Part of a small language model's weights: a variant of Muon for these matrices.
MLP neurons of a small language model. Each row is named by its layer, matrix (up: input weights; down: output weights) and neuron, and shows model dimensions 64-159. Each number is 128 + 32 x the weight over its row's rms, rounded and kept within 0 to 255. Numbers have three digits each.
After each neuron's rows, "fires after" lists the tokens most often just before its 100 highest values on Wikipedia text that the model never trained on.

L3.up723:168056100138161144061116157164130190162155115077107140060055119115130086077132147109069093118143156134122087120145129094097111118089122129110101072138099086132120148034120159126081178155101173079131183121135094150139145135084140193202155195103139143137127084116137128107182132102165073100
L3.down723:159097103186139104104151066091092098131089127104189153136160143114120090108162216166141191086092178136136139127142093165161125067150047095200066112141115110140070142149163092100079125148118115093162130096124154182155122143130176136141055143159121157102134101164146149117154093113130073099
fires after: " in", "In", " In", " June", " July", "con"

L3.up565:169096158128146122145140161162145146148041092153199176142120078161195091078129097138141121102128120118134044107097144085123150123168136123142158098165146151156105098049163103125091168130119099145100116089143125176075101142056145095110166137136090128101137087130158126072174154140119091185
L3.down565:106095144135128125148132129141141103118100149100123166160162138149095041099036140132133146110107189115157126135156054113135094156111113096171087144108150099147143179136142111133166143141160154134167095070122083125100129181101119210149095125178172136123114135137106152136084176101138031119
fires after: "de", " In", " in", " to", "in"

L2.up374:095079100151132041147136165106088167164138205108112139139118123090156168115110157149185116132092142150077122103137175053157125113099060188135099126145201116138113135128146144121043107213149121133149165133114186117130190156112119091102170097112132106129159118133130139096143149154186113104
L2.down374:116142116217106165122168169104093108103200073128126110126081152180177117155111148091146147094105147125101157141142130106078112086171145135145111116053150113140116118119052120126116144138088088099150131139166183145159041184125167153115111106150146111102135146131112123220131097109150143121
fires after: " D", " C", "D", "d", "ch"

L2.up401:121137154153201171044144132067103102113103101123130173149140076129105112088105133102127088127154084150175111115103105166126170142166165157099108166094106107082121200125181141188161086176156041122137169148164142112094118134137068129137103129123133139128146064132148176218141069112195115131
L2.down401:136140115157167156039159118095120068129079159135106149138058119145145126065141121140112126123101112102125148156140170099118131104117122111123069160052131086107120117096138120162154104073171102111105155168110197145060102177157126085172131106103142183090138119163162120057155084182139127116
fires after: " |", ",", "2", ":", "-", "),"

L7.up243:113104132164158103070144129141053167111135134111093122111122109101131148126118117053146116135104186102142105111106096121175129125085071161087182133162141166134125130077147150147133160100130055170186154127175108122124142131178139080075176152166138051108150113144084111157181070090112144141
L7.down243:081109167136085134134138126147109155119111143149110074141075161116135136167077160081110123137118096091119118129174110121117067195107135190115130098176087127097156150123152097151106099169075097151120142173224148089160134072157134130162151065105133088076124166136119129172150151097071127119
fires after: " ", " |"

L3.up316:139102125119126158155141147131162100111069097147102149146083182153148116137123126198147121078148150186114118126165118097153112125131111139143145089096119079152143149110072167156122175104111179106121071169187174077170109099122091165106113118125115155088147106189136094154091154202129100189
L3.down316:086123129112122114090111143128100105166119149173060174199140169162158116129126145153147096087107207142155114191133129137126101097147092135123114129135124093113126065168148128121119104060105207108112092170150165117125128203113166093179065104133127100085094077109095174167135160112125128145
fires after: " ", "-", " |"

L7.up414:158154117184144095122191108120158109112087105108128136138105120125144164121133109098097062148078123149117101115143131105152153111184095063093119082123091159151100148075094058132169114084097171138072128132156067110107115110097180144159093126156096098078138167119183123134135171092168116131
L7.down414:137099156113148188130098144062173097103171166091096151093138145114135133057086103122089102139145164083119116109100126163091117089117129134086144125145120081097159137139118169172179106158158144120126122091103088155173093139140132079154138082181141136155083098175112144146178114202190116113
fires after: "1", " Ta"

L2.up93:170125159213144109108145127135158141111111121100137056055131088076173133115151106161122151095104108146165147184121153133164084086176110090133122152158112141154189166122162152128132126125113185169139141197110165109094170075144196112125126104116146081141161141174115076106140119104114089133
L2.down93:060099117158075084172127132143175065074149137110132184157134151114167159139108166072105139080131169086189109127109060100183152122142089175086079137086128129137143133124096118135079120083147110113136122098112089154110088137127140079139098092100111147150128097088115113089158159127144178112
fires after: "0", "1", " |", "r", "8", " the"

L8.up720:191169054140160123120097133113082109114071140101144115119114163147140148157116150136088148078163150139166098096110142159149093164143124115124078076110187182132079142131172143095129126158178122151207111177141137120139122208147078136112168163145114120113183124092139150167131122128106184079
L8.down720:115137133168105125123145086125174150108156170110095119079147144140108176069110153179139097144128043081074073063137112120125124095132115092187042206115097124153118145134139137132134128064137193084137173100148156169126064153132182136097125072119159192116201167102097124127117090134123191155
fires after: " ", "5", "0", "6", "9", "3"

L2.up46:171133080108107167126209142155109160128105143116100075126104072126078166124091117158111199144149110119117102146121158140146127106135098083127167186073094162141178140110099167146146138119104180176116132148129133175122102193160104093137094182062154099116170116154066085209165152117157117136
L2.down46:037136183136075168149100144089126123093122143102097142140072138123129145104135103130119110065114168125121193141109124149095091088121114112104137123146124116141135152166111064102160139147151154094124065152059161149170072168146177104119083108160141150084105163106172145100177101140115108085
fires after: "1", " Gu", " Ru"

L11.up300:111113094118142102147085189120120124088143109179117122179100131153084107132154115107114188136193178137097162133109131169174079085129184141099114208210087092162132163156118147131169163149086123111189118173144128080124119158155155100182174098155103117160138119105130192108075091158156106133
L11.down300:170078145069143140154124132090121141157128155154158116118212137097156115114117046204092146088152146123164092134178059157106117186165180116143162130125117090125148078143082149142054091099109139126106138176122167103137139111075140186108100137158113095153132121127108139134177181120095115124
fires after: " ", " and", " \"", " for", ","

L2.up628:088171133124136124151154115225125181096101132167170220156148097126150053127100121201112120077149204134157109101107160123138141092150094131079085090130117156108140212097169093146122078133127130096143151129129130146153150168162252121120106140118138149145134128164103131130133074129100138114
L2.down628:210132108165113226186166118144086137153144137147155131160148084152054136157098108111146150152133156133174135142136103131094108129143147141099073101099113155190133135185094117091170090102189118099160123088117161142107143118085110139097138158097080117099139166139074113154138147104160137084
fires after: ".", ","

L12.up342:107178079115110118096123114136131133142190160094138065098156152088137149094075172132139115087165114131101141087102138102083161115155095109144059180073104151174136138103128137165145095099139146178108133152144132088148144085156180077139142134155173096130146087123077144100181123105131075163
L12.down342:161065155108090099119123169094151062163105120124109182145088139109108136167148079122142171160117103155167112124120119130221124157153137142133094143155152147081115086130101120157094134183111164151192171146009138114148133126112185131122130165091129150096156086105149121221129161099074148102
fires after: " ", "\n", ",", " the", ";", " |"

L3.up701:127128195128148181128106147113125122174161137147144090127155172127179093113133080165123139112172121163069105083123108152079079129107153106186109107122092144146160129131076157117097165106125168140149123178145119110125151186113129133054061080077077139170163147183162091163152088102106083092
L3.down701:089114115131115134222148122153163130126088135130170154154133149190142098140101069087150096145129153144104126216134075138062072101087111153145174118103159126086167126047146070176105155118074080095108110135152113083107112143132062129105131133112108163145100131086120170097162139080167171126
fires after: " Re", " re", "-", " dis", " un"

L5.up737:182141077121138145198203099140132157116143135191151122129152154187145106106129148137098103150149183117135074158057147089118140149143087093216172106158161146122044148112140129152154105151095157106093142161167117113084144131124093116130146160135085095097130152149126126166127134171106075121
L5.down737:206158099145115140133165106080091178132123122125125106119126110221111132114145139152126124115154122113078133158153090157129125158147100117143129137190097099142132128112142139094153167145174141169108105138131175079101104166129097139109190167099140083128150133178174180180175134140155084089
fires after: ".", "0"

L2.up232:102064176129159092134118152113111107144129130160090128097076100079146177161132149153161091067137137122090085154094149089150167155138082122093104074143057127080128145159150230134149139156142121075109145130086134062155165172134097132153107187138207146130117100171079114176168146114129085120
L2.down232:132155152177141109140162156164106148119115091096143161088098146151139151111115194121099084127209212193140166073215081173095147106112114126078134062097120153090213191141176083174111138112104157093143106078195168119130132077177109142159172132078102079128105139129134104134101089115136143129
fires after: " ", " inter", "-"

L5.up269:142110123155142094182106098143137024109189164076114107114125199084104119097143127118077136154100113149140131134154125190112102120170156089106064107101127131152163131141111123106076187140159147082086182191111083101131100177149142202085177081121131176125148170088114129076160135172084169092
L5.down269:089125112103091147138042119115146106135190109078164121154105142114145109152070123078079169153116051138141096090181133149120180064135107112114142088021136147146121120192148061132104128165204142109152125154142159152140098143169215122114159112182180150150103124162108130143153097144103148110
fires after: "9", "1", "ba", " Co", " Ho", "8"

L12.up470:128194165114190106113134132123132158143171165169147129103120064124120196135099162164051101080132164183094150109117146145145149169070144158142166083122122166105189127138171210095154121122128148119137152111145186155125169118133099101097124122135113140154093096112126099124119137107135090186
L12.down470:063133218177092143127119129084143060108119108111056126116120173146171081166151161152126143126120138067117120183112137130108112150134074089098137081106107086143109119196084096147145114184113108159116138162174155179145075187136179135091114136145153143097092174076113144128128195062110087146
fires after: " ", " D"

L3.up220:124157168120115139099146116143090140202132126164151167137151096135140131154143102135120099102162076130170195141163124133117163113158092103114113089093139106127092137097161136125151109111105147121107157148075142185111077169096168190147103120153077175117074055164128105089147064138150081191
L3.down220:061131162148135093178125095118100150069141133126107117125108165156146097071142157151129075100099108151122112136209157119162163151138170138200090140123114158120154127181145106144139119087126090136162123073181153156100060147090049170123156146174085157136166141105102114056081100112131208164
fires after: " ", "-", "0"

L12.up44:149090119114131165148115136155124211131179154105108101134064119123110162155136140139072172105138121127199130127090150119128118120128071117092075183128158132151146092080080131168138122121116084122154178086043150152090109154098178132133167133203187088186124144086058079143150121127126116150
L12.down44:066149168153140132092071062123144083065172133119129112116133142122141135098147123127102112132075120145073191129129150126098111081141203113140145153136105131088175131056150137158076184115126120184093113090073128123153095163173107125113112154152129168170110190158091155106129126132120138164
fires after: " ", "s"

L7.up131:143098172142133116144090154062153120084151139143086172119167093133130109139171131098131108162136095159125153091114135131121049115142119182120110098127147116140135203116140124108183095052136155143110134141064124096134101165108081184142164088202110164128132106149062173149163133109170097164
L7.down131:078079117114115054091152130149129131138103138113072085164162173152114141081112154116128148054128146156085130102164089155109089144059140151104171131180122139133158153162159116129145094132122158169096199071155088164140152144083090069111144142119140105121114180127136131165093157121110083086
fires after: " the", " The", "The", " Le", "==", " "

L3.up644:073183178106178122152121093139146157122090160167131128096115119147097105187089123168152035161128135085153081154190170142151099187166071179072156136138140133115175110112208137117158071139132095114096108140172131166109142057107144129112099119076110124091159108164129131171150113133118128102
L3.down644:104179136145118155089096136109122123144111162180108180090103138112110126134075044120142126155114121186069131147152104096072112147145066185089103124125184143153131126187157118179137125088118090113097098141146122114073103089125148116093082172158158135169098107155177139146120109154140108093
fires after: "–", " ", " +", "te", " Con", " mi"

L7.up70:183117127109104120204113150112118116116106081101089109226125143086119159100124093103130179156103123160166072141104126164103157188077128171039171128141148097088104091083127111179144211105155179174122141183107147143096120105136129184113146164208128129136163158134138123204128124155150127150
L7.down70:146063146162092117135170164136200124142095153162075198153088106035130184142151129066081142119145152065169116087125096112143167171106107139121070172115122124101103111180139110144147164127126153161127102088103152118125124122161166147131116111134174131088079094097174117143178134102138162107
fires after: "\n", " is", ")", " a", " (", " ="

L2.up636:143148106060107161091121097153135126132091127143092129103117134099151097086115133179175113071131136135192121142152152150130092092096076144133099122158168129113127148138138115115060136099153164186070141079131099146145179188122062083114155090121139082121167200143146141215099153104099162119
L2.down636:125131072130141172144137107099117126084197122151193159162147140136139186111068127096098120154099097180104154121140157147103152198154145170167076130166087120121182143132164099105162113069122092077075125155219188094137165162036120127083214078158117074081157112123100160119134151114122121098
fires after: " ", "9", " on", " Washington", "1"

L8.up269:073087150111144126106091158135133185129136110100155114153177167118100165100153153089083101152088164116072145121118166102148152112194135123158163111158151138158166157075109144078150112134127130113061156093163127197106131123128139160170105139107165103101162126146140084166115078114159117179
L8.down269:120112086124158134117094132128221085078103150129102155141111155132160139159231126064146134085113137132112152152119145187103103216078110112092190097104112116091132130127140133127105089138150066109088067028197142126132196154130130119152160163106174111135173167175089122098062180133150099119
fires after: ".", "\n", " in", "==="

L11.up374:147114182084078121122141144147098150177110093104105113100131133160101156133149137095144126180140118140109126170050130129104133067141108120106136211104144080169147151122105184129159120183120126146141079133116154180104037125165144135132148183108086099117132054113063147148112087129180090110
L11.down374:109104100155097112134064120148179074091103132163155192151126057084130091099158108140120145105088144129139157126134110101060120129075135105150142116116101192113164089064096124119093108142132167135077211107149208167192133133136069040174086161154148117064171107104171108138086081136179132119
fires after: " ", "'", " Al", "–", "1"

L6.up674:121110129127165095138088094133102035169159149158151109130109109176143098128142130110135079097152118109110115111163087174162085146129119175147044146162139110202129128157093189144036141159183159155046159163075188142181124116165140156085104097143165087135112100113179134089148130060119172123
L6.down674:149124155111131116103182172122129093021184122061116159074160129159126155090145139073142164136199078133052137118098096125196131168140132116152081147133130160116159104111176096154124117112130140118132154078123147140103176125150167158106151151111111144129128137104118052069058098129159172154
fires after: "0", "6"

L2.up610:115114117127168091150114142106118170138178093152109118156169113136125178072186105094130161159129126124146146102091170119185161101102056127136144099136141160107134157149158102098097136151117140091152072127134146073115152089156118116139155090159131143187138141135085072176143088151140178162
L2.down610:148123141172138037083119131074110095120131161131146150124107142099185113111103175095142097078106165135111158100138102126112153178098160104095119137072101116163111147148137112080129074097182118115172151069134160126141086148087177076109199089117092146187129134092136113101082134106158170154
fires after: " the", " The", " I"

L3.up284:169060142142160110121146149133166076107097117103120054102121126094132151131172159121111113129145129183103117084129132142135092053136152168185122125214077102132136112162157137102117138118169152122137146124166156102101115129103170120155101109091169142172146154181058092158130135072130107105
L3.down284:125098137083128096105105168122176148126086181135131157123159079131163150158171143151106134096088162183104135161180165113166024136114112100130112134105102129079088134091108194095124119135145151125116131175117109164136133127137108101125164060122097138128072110149108134094071126221164228162
fires after: " ", " the", " Al"

L8.up410:151090131108131067069103122145130149173104124100175136089106107166121157102150152067101135144140177080130112065189190108123157084111112128146131177109188160096119137133100105108179087071122115095076105199130106114105115106165169109115120123087100096153126095153144150107098144216118163142
L8.down410:207063056130171079141096095095102083153163134106143134135137182137115138144132159112125129051135136085134127131120142146084188052130162128128106143108112184163143158112133112121126147148141149144144188105150133116191102151167098122112143097140144168137161067148094172097162102104131119129
fires after: " ", "1", " album", "3"

L2.up226:138114140201158084122153113123109145159158141122131210194101065180079189154099120111080115111151145181176130115121162132085111151107058137158135141104090132123144125099158173142136167148156203165118126133099090147117123157117124083112128077140133119190086140116132129101064123097144101115
L2.down226:106065150134120127205109085189135139165143127137131178098111086112112153109103170160125113065207102145132108212125046125089099158160058130130153085172110133103191116142128130162220121186165102138074211122137075170156114136137096099095117139186085127114107127120090162130123174111139060152
fires after: " ", "7"

L12.up276:173149160084156076123106144090119044132109189152128114056095130095102140067108130052154135119154124170146167130132111146152149159126121187172066159125137098116167112114085105147124082101152118144129090159107117124146151096120148072081085162130155109140140150151097104153069174141132106092
L12.down276:142073118147116129143147136146137064112110104078115106091135131113126165181133142144081180110111122117093118150126097172110152135104169103120142131141119128146182123149165098109125119133123115154148139128134036148121126181074119152175085159064163158122093080140184105105201088170130111146
fires after: " "

L5.up91:093109163104138107150159091147181186144078159122096096129115111147099124115144148208176051126182167130073115102181107118197185142069137096156166127103114156166132214109156170123100095100158124102111136110120098106136079151113134141173090166135125163137132138112117141048144170197094128110
L5.down91:137152108141160125198153128139160190118147110088166105176197092205151115103125096186158128140087129100159153155130058134095061091140144004097102118136115059164135138119129183116117130134137121095141062162120163150127096131115132113119094122131090178129114083129090146130075080106136146108
fires after: " of", " in", " the", " to", " at"

L7.up85:106083110046186125128146144170093100079156108073126116141090138090144141138150182135088125082165111131121066119124158164139124078176146162123137138118159135100106093101054088153100149054167088187170130129136174118139150157101061095138174112163085166078118104124191109100143163053114172116
L7.down85:129136153090097131142080125109170058164112167173143194152156162142093150119165162107129063138129100119161132167107094167119109166131176109083117161091136140103152118158124104110217104089184101135127094075165099158143134183137123063116120133117156101134176170128090079118156089113157089118
fires after: "\n", "==", "|", " |", "|---|---|"

L7.up338:115134137118168129080131120135099155128107160128128124126183080118128131109164161119043134105067137093156094126125113138124115128121126118053141147094079117115105145127073057099193166102152097152134196173068078160165086111159078076098117091134183122127167092111145098100114112134084151161
L7.down338:194048029136047127106143144139161100140135145128129164124129131149130128102144082116128126151177150155118212065155136119130125091087161185153128129147194210138144036172136123119128102175105141086152156108107184062099129133073097093165146142133167134123157131175138151175104111120090130126
fires after: " ", " has", "1", " with"

L12.up31:144131130098149110146141140088147102128093141134117114157175139096087105095124179090182073149082114159124119138128099129131061176141110123131108168161171181092105124120184127138073116120121142092137126126208145168165128111136138131128116063175086109089155176113066181122128107172170102114
L12.down31:126105076175118183133178147146083155073122128193120129119108097114106134106176195145147149177126107173132152072108140149144081094089027135137138113086117056164152120132113096144136078095142119126125133114064148134122091174201140180140097109146125130127185165148082101122143096094140207115
fires after: " |", "|", ".", "-", "al", ":"

L12.up433:153107096150162150196122137194086126088071119067086100193133160131087102178126140145124096180066197172088132099117126100191101061102125123120108114163130086152182165167123111143055139088097175104152148154069129100113099099141110133111123119146098137132084099087079115135099121156115105187
L12.down433:182093125148120137120128134180131104146169116078145134142151107212133161091117108128166063106172186106059104144119091158127187122193128116100123147087084157099141116098154073116115108170141151109046045138157093101124146104119085098173073143152146145161097136101095142115115191167134099191
fires after: ".", "\n", " \"", "|", "'", " "

L2.up491:101103117124106100161162085129079110163181131121096139130119104107137168096180137141157176087167106120134178136162141087159090072153148070121122122168145154162084114123106154138174081136169083068079079139131142179063129178127147207121148127100138126103124107186130145151098138111104102185
L2.down491:109150155153118145133102138125143086097114214182181122139095181134142169112101171091124085122189173084159148175074170114127147181164130126168111099104113135120123108171091156168101136089181103200106099082105129056131131065097095154152168113098116153127089115167134091174137125075165154113
fires after: "1", "cre"

L12.up133:055113155147149055122145146106152142097119191107116123175104127173110138157092148099079113053104132154121117180121136098134120118126127126085120191138131115131173106107127092120151149132088148126169146176125100101122077106099179060068133105081173112130097142135088116125118123134146117107
L12.down133:174111139137101168107058128145146088108100107073121216125110137171080181141117112146073146165079097140118145146113115128111098084156134079127120131124121169082156159104148172107138125157073127105122144139081081159117146121124138172102111175123171152148111128062188134157148148101122110161
fires after: " ", "==", " a"

L5.up176:144136195112118097129188191166121095121113155133127176126156144112101156208137102139117143074120184162137164184082116160135164111140099130109179110082147116135161120133136113092097146081113143061133090188167174159194165086162102103118111109116133176122140107156170140148131167143126081120
L5.down176:124109118108115108139125110149147143113169104103177154109153170159156142054151122112108159138140095116138122107142131184135184124080098081150139175057126092148126087124127070136163160130096151112154105126148153135101091183151134125100106130131124140051096123120174114114107131097132159123
fires after: " ", " the", " a"

L7.up444:131133067111105127102123143151135123113140185108098097208127171145136154182128103127165089148117119097102160126126154090138118125136155159133127137107089157130163065118096112117151146160081117146103247124173143080105160122163102134096178119171079145099087070148101141114106176121171107104
L7.down444:137079061201059136123166153122168153063104148132145123120104069141119072088166128138170174107152093159170150112166094219130117101165127126110153135139129146140082130126170123146150144103083167193128130109133164206165090127150147113183142113127057111080116139117126127156130170097122083131
fires after: " =", "\n", "0", " Pos", "^{", "C"

L7.up387:031144113087082154078136110142135144124127147122102121137103131154110184123161093128135150098169174161152178101188077137157099142141146168118134093110164140118129190152133128184146180127128091111082114100124110173101104120136140144108106151165132103141155157087091074150081127119082192084
L7.down387:154141166135134109142096118116093195125134094168139150105122060114118154116140102113180107111101093196090159116108083131099153152145146087147096167115064141173154112156142114100116039090164137120132099134108103079115116129099102161122141122116121178160093062159111156103179112156081136099
fires after: " ", "–", " (", "1"

L6.up77:144137116150134158099136142135082116109160158121115069093124168105168189134128143120129081158135144129170118150169091196174137106114152122149074082101125145119140074121166047164181083202112111097126122150163150144086072116084115167091070115129107088181055113162097047112133147127135182222
L6.down77:051076164145159129080167110098142121104188131093101086091093145121167106078126145146175167187081118134165122129115151166115114117161137117158102139134143116155112092077112096080118140201144124130128182118103177148143103093152142107121158150111193161153102174170117214102152094104133121089
fires after: "1", "9", " ", "0", "8"

L6.up710:132138133150138124159090147145135106139158157099107102116154174095108147133101099081092117114141127114196142128147149138095117094125062149139134138135121113144185167126130105091099203148166138146154125162151106145124069098078138175110106148111101145123079159174091168165129133208115151088
L6.down710:132089157120092118108194129151150175134138108132149114126128156199122115122120172112133134113122136121139166114128137138112194133109124160161133088169128102142106072186137171123076101097106163120150155098086187167195174121159101074164127156157146132091083181110157150137146076094116154074
fires after: ".", "1", "7", "6", "5", "9"

L2.up375:129167102092145123146133116122139170085087123033134169145102103096103054108056103119102100152092137080162100152099093088150140151150129174141139144132049173133111150167103089170199128143095153159095118105137104182110129160122089146116127093095135097176126106111164117138120167175143110131
L2.down375:117126155104153153130138126100102057123135166086129118135093133132217111107104079129128147139118131141077208109189091165176121106136146098200088102097149132114149107078182110113093142175122161091167097164080111119152094117126121093091139146155094119101128111147115132157159145182140082099
fires after: "al", "3", "7"

L8.up52:123164087088102060102097173185127130087136130082159208167122135153140137136131098118116134104107143178142172143086116166156123120133068123169178129122115176175125123123123140147100154183124160167109139159071155087118095100181088123093149123135198100122192088168158103079066096139141092140
L8.down52:131119156152141061119097142099130193093139038128121161165137128094149174121091113119122165106078151119140123138130107130152135114158138140161192127102142146129154199172144147135090153153113138117090117076106063119111114145115130159162136167148104152163063092145171148170182145135125140147
fires after: "\n"

L2.up390:119162123105097111122170182157078135109088189172112134155104159113158106170169156127085156093119080201132170070113116190148125100110173126083107135138150156143078171104115097127119145141214140082106119102151149121128117112131157116118098131146108073118157142086174109146114098165103186106
L2.down390:132082118093076099099132073120129129158139167115095176166127116171098161116136142177087160094168155097106074115086099135135138156142142158134105168111135135181184094154108150136089171154130093136176146095104106133087157143090148109118171142121142171127123113150116131130113145126142097109
fires after: " that", ",", " who", " to", "k"

L3.up6:151173126173204110089109092149132153111152139140125161121084205153108084097157139137085167061102178068173101147139198134174089140103157108100127108134148115131176121074048142150124189113085115161125114127156132130093100103099133132137128107075155159098156119120103128154098115137103115090
L3.down6:121083075137153123176113084136156143168182166081129125104059087123097117123114133074117179076167160120127141104117163137091151119158134148163167136117102135167092101125133117141150129104149117155068151124109157112129154156084071129090162156161143080096158104097124153118102140139189103156
fires after: " (", " |", " In", "born", " ", " in"

L2.up184:110197128104113129135092118090174188123086185099074143076127135086120095167114143163131102152133071147143141136172115101141064132140122190147161157077158123120144124174150167147201120063117129094132108122135118154136147169164107091118114125128184103177121107122132149136132178120158134107
L2.down184:096105143123118174140131118112120125126110138136113137118148168114134127076066151154119171098131144138056156116083086109094138166166117126096091089113096129140133167135161132110078128152096102110080101126170083141045108148104110102144078143170115106096112133160063172156061087132068122166
fires after: " New", "==", "al", " Ro", " Ho"

L5.up662:144132073132099111202139160113177117111145152118121083148228057194150186116167097112087037145100190108179071133127106127168135126094112081151171116163115131109071034154192123123136149159075144198136135114116098095143108129144143148100137134114138115147145116167125091104131125061129132141
L5.down662:167125079162109183097208171111150135091099085110168101077095120089131133125144063090213114140139124185187166133113114162150128109106153136185160148142127120110151137104149117126131150121142110123166094046095147151127109111139132130183148129087101121128111169140118160199105151086121178152
fires after: "\n", " University"

L6.up147:102113184046172129179120177109191121152158121091127154185136135145125058172128093066126137136171222096145100106130116167119094069126098106133165139127093143090095129113103097134182129133119136154113110136118150130079124133065141082132126125122103097119132056148118117120167111126096129131
L6.down147:124158096141067165136139105092124111188152128114097132135100132133159143170147096166173135154111116150121070157110134140068197126097110152111156163139119124105180132164134110087109109150127117173148086113157150180122183141063127082136078165134166148177165117087177152152122106097153119212
fires after: "\n", " W", " L", " |"

L3.up468:127076053196159085097087155087126146151117084159100124183067088127094171105130133089101076155116135103122141103099122105176202154173154127168138097153091073125088135112180076137135149160081143101124156121187088152133113161152100142107151150142114103136068115102157146105104092148117098184
L3.down468:152123143165082153099180067090075136149202112095162107126103170114114146090094081087174142203098102110075057167110070132076086119153126133111113168111136163146110103134083135179117083131160097109131144126084131147078094177173140102128127184168168170140134135142146117111110104117170150104
fires after: " |", "0", "2", "-"

L2.up138:151175173142181084181112130150070124146091058182097153130148055088171212097171131148135177089124093093108116121133124163166120079130081048103115142098141192074133100109143126145159058148135132095105136145114091080101101169162162140112191110144056145096093060104157115098157142102130188144
L2.down138:122094161150138121138125111160117081080108124136097140130175138152139153036125115128133085126103167140124114156106102155121101087100125123157173076162125064104154145116117221137176113124113153125125137092117120133122179077091174150072198146136086145159050094140179167170069163094136075106
fires after: "1", "s", " Preced"

L8.up402:157118123120184117118103163101085099089121219139090130153145165118116110147124085108105115086111156152110115078129115176070169100133076135105137142127051138195130116177079122129138148088124134167129148073115104128149146146142130118125103087100133084166109161162112136146119169073182139131
L8.down402:168104106104164157120142149083203124123156160110146107108107137110131093105118153053166152152120141144138120111133175134164109121119091122089158133150104138187090126077131126122138169081114182144119101079158154131159125096125122092115106076111162117159148175168064178189113171071183084128
fires after: "\n", "==", "==="

L3.up300:187099117140082145112109105137138143140109154143081143097158102112073151112154113179146111060081084118124148164091124156162126143102125116121126134142121070075224139130143141161095120166106167087142149111151121145120141130150108080126092108074108056206109103138207145132136112147123165100
L3.down300:122088094138110081159112108164202078110122135111060124140114123146118077123095153123141176060165140129136095199152121054153134081098110107127126124097120088130130167149186155140158119153132075124089144111096126122071163156106078175107127112113125136204136137098097172147080098080162110096
fires after: "0", " of", " the", " "

L2.up767:112163152114129191145111067174139110129140164149068156111090152125138094151137184134119158130193189109176113138117153123122156066125105139163096132141120155151122201114146113125120095166110101151136147099192128092103152119111150073059082115126096132106182148103104153139116072211102113152
L2.down767:157159061135136138163115091136121113177155188088141111174096123127126099138133172086169173109128146158171097149104048100114140062088100139112094116160082127185160134153118109080122119074103145112149074064168098108101142116084157066069154146156175131184128113096126096113141143137137128135
fires after: ","

L6.up580:129136081106117117137083092134081082177135127131182068213146146096064131097102157150106150127158145168144129154127073199153158126149120143103137124141142078108124135092045119111109110139172129155107177147128165079152181084140117102171194161110099042125121149076150110147130134125164159142
L6.down580:125169143138117138092096075086083114163165082149125108093132181062159131201082092125134110092044075105080139111142111145094123163117160116135124146141133125150127196193121116103136088164107081088167111107159119137204115146161175102185189124129095131146156136123069152078117115105132141139
fires after: " the", ".", "'", " a", ","